MLP neurons of a small language model. Each row is named by its layer, matrix (down: output weights) and neuron, and shows model dimensions 192-383. Each number is 500 + 40 x the weight over its row's rms, rounded and kept within 0 to 999. Numbers have three digits each.
After each neuron's rows, "fires before" lists the tokens most often just after its 100 highest values on Wikipedia text that the model never trained on.

L2.down1461:411510583511510532474431525505510445559495526505545578451455416532506553493516419507556500478463447584591505533521534407493467451479560511534520467419503496497542507534481525468443519459550515449488570469508445499517541480492484537528536463495585498482510484521451563524503518513409487531499481504490484497526486496532411607499472472478454495572483442499496489553540537479443546486516529426477551462525479494522566417461490463498456537541534536512463479394506489436462540537520500464533480557632454481508476480477463496464532499456492537533484490462441575516551493486569558489
fires before: " |", "\n"

L2.down643:524604514501434492514503504493518543497451417451546450450506451523488518465547521522513529476444452513487518461613470493521481430494509526468573545487465492517489544510452533485515497534508462487481572475505521436500502495506510552557534491492466476484496489528605489430469475502533504549485468535483488537512477476524516538525519493475426482517495491511501570502447463503487594531513488571486476539509513408525495553526454526563527513472530546510471455513482534529576492510449456440484430465533454466533451477512518452512504465536548461478498522501520497467515485483472519476
fires before: "|", "-", "\n", "\"", "M"

L2.down564:581522471512495506517492516533508533545464450475539483535548483568472498471528458493519535440467483479479514475647452483484472445499474502439506511483509499515522525564511529485484545512484462446530543488511517416488468516575453489639494459488480457484514513511600538470506533461503486593522504487525517547437507471496506526430467544462428438473466505489578459526517446521561536551539480507482514479453518426523481544487465503593551480482514545466511512521475563523521469492446463491478458475538467478456472439559484439532538487541529509493530466489518464475575458504459542494
fires before: "\n", "-", " "

L2.down1017:453480466536538535500486559511516548545487465509481504562561489552490460521492495502474527438467494494437507559519444483478531468512472533427508397512432457541533528447541434556442529495537464444534530517489515515495511591524534434506472548539460432459466490517512520533482428554418444515541549475544474482483483523445510527519503487473509455531412575482477415564541400533547548485516461478512533495416478485505507399518472509457476566535529441503520588522465449487567486507536453499471492532585516499510542486382446527438499477522481550516519462511494591505516519505546427447
fires before: " |", ";", " 0", "–", " 1"

L2.down432:519571457523467490512475559486516556464497417455513483444521441536461508429508508518463553470477476505495523557590523514495463437488527534431554562472472494494515508488512518479496468489493471473513573492508586436492502554517543518577512472457463490481504495495560570403510490501553556580503472519525528522481504532509482553536473458452409506526450447497492556508515470497482502574551458530488442500460514416537528503520516531563530485477476541543530513479505500557500490512501481474454450456534440545490552514570520478464466441519534456498500491455524496426575456491500485409
fires before: "\n", " The", "|", " In"

L2.down711:443515561522526495547529431429541528556518436515501489490517503451439550549498420500413455574511477586462514479520548427454477407500478422468564558490442532507495515501437547461539462457510523466476505543507516421558482501440511544542560518505466430480483478526502469433560466563551530544540476530510449457486514538523479587534441441529554433469490550586483479457489487506510498514569487487570510542469535541426452506540486514514522532507415503508457524497495517550519568529528550505462424454437462455518489479565440503501501510494477549552494490504474440529506502512505484495
fires before: "-", "\n", "|", "="

L2.down581:578539427473485511520450525509460518531482453422541517518540507534500476467524512492498506466456424470523481536583449487463463515481463519459514476445491476467565479610544505460453573509498494501516516465521526434553543593534507530635519493455507506469438523532476573473460511504480493585521538504535545534469520500479514543420458532466465409498479425484547486541540484489512514506551499522449492498489508462555521526511533520599474475444561561517516499478467541508523461515495445478508481481561422491497504548605479487500502449504500473464526457450528486484575378521432517479
fires before: "\n", " The", " He", " During", " In"

L2.down856:447531555443481518483468455511510451526478429571552538445478492577524459461561487514514518553469527522534558491550511532556543418450527485478503577466447489478507505483464456419483520484478535495504591390477533475501490529476450471442533557451546579553459520461483456553539495507432528563504476473540504513459559519516477590546520471591350514520540524534491479470528512509499493466446524472485489494499487520444496473470561460576513481475564553556517426528583472509450558482541529551468457526621562497582481505510446576454482533491509501552543504471504537500513503549483500469
fires before: " |", ",", ":", "–", "\n", ";"

L2.down563:529477529457429547581488520517443436519539487451502489501470496548493486500544483498446453454529539484439428598551475498533469468531536473476432560490447517539528540530489512500568528448501531475472472504522524504549488557496521511495500526448510503484451502513503481555479575532506448575499522473483450557425517539539471492547526486447479510493539486534486500473519529516475570529597545458505515523454474570428519428492512521480495479486518402503555543518469498457514511540484495508433520569382480459517442466499440487496506536524504464517560516497546478531442459468478465484
fires before: " |", ";", ".", "7", "–", "9"

L2.down754:518502499493449511508475525500541452465545468540476463463533421522442515473420488510493524537491532507491566526470558450490433469540528461420507556500441529541490491491487495454509475456481516539553554465557464452511473529496572524524539551496421534527479533482571548554496522449517536537487487575572515508416568505474478512538517466511443505580492494565484475507433444470458527505500511488517492527451581451556504490430516491527494489544579538557545496400435555535521448529525481544522408462540506529437543544540479494469578482509484515548489460529551470455562489513472537476
fires before: "\n", "|", "-"

L2.down1161:502523482477494485547455514498477469453504410500477473422529452431455526469434522486461485520510563543523570589508551460458441454529528472461548530523463549482469457462460594454539477485503496507488482444494473519528430516451489536452494521523484504527482501478512497389565461566576523506514503595463519488472547507496443497540496343480516540551494534500482517488480481497464550471497554482535465482497563582507448476453529517544475513594474529526539478514487467473488573530545524470516500484478470487509516459483492519501500460537484540558498502482481435513542505480543495516
fires before: "\n", "-", "===", "=", "==", "|"

L2.down1104:504493485463509532491467481527537457490513530492456418517458487476473523525537550456444504510464480570512540464490462544469496486534474491503447496538534491534548515542467482551500556554519495531421445507514558511448515471514571598532519495549513571493407546406490472598472409506490415544518520465496429398527515471574510540385364501554428568494543523514462518550483591551494456508471558451488477526552532510540526494449530503551528509492516507546536543488419476486555464439464426468458458496550445507440548465465493477482513482458549469499522541478586488514453559598533485515
fires before: "\n", "is", "ure", "ment", "=="

L2.down1524:478521459540470494488537545494532545438510438441526494491447465501473531449459460489488610489473460483496509516518468531477473437536458539442519535488490510521469454448437545492542476555487461501491483531497489437473541462541503534547497493492441400510549487479616521372456521534485545540511546540471575501504501554510533520459515485466433538509541540563457522522545540548511503532562445552523442470487497407515518523534453517518516488555458481572487564545465432478514527424473541441406518431535469471510547456511544458529461527541533458463511499465547527500543473541492474429
fires before: "|", "\n"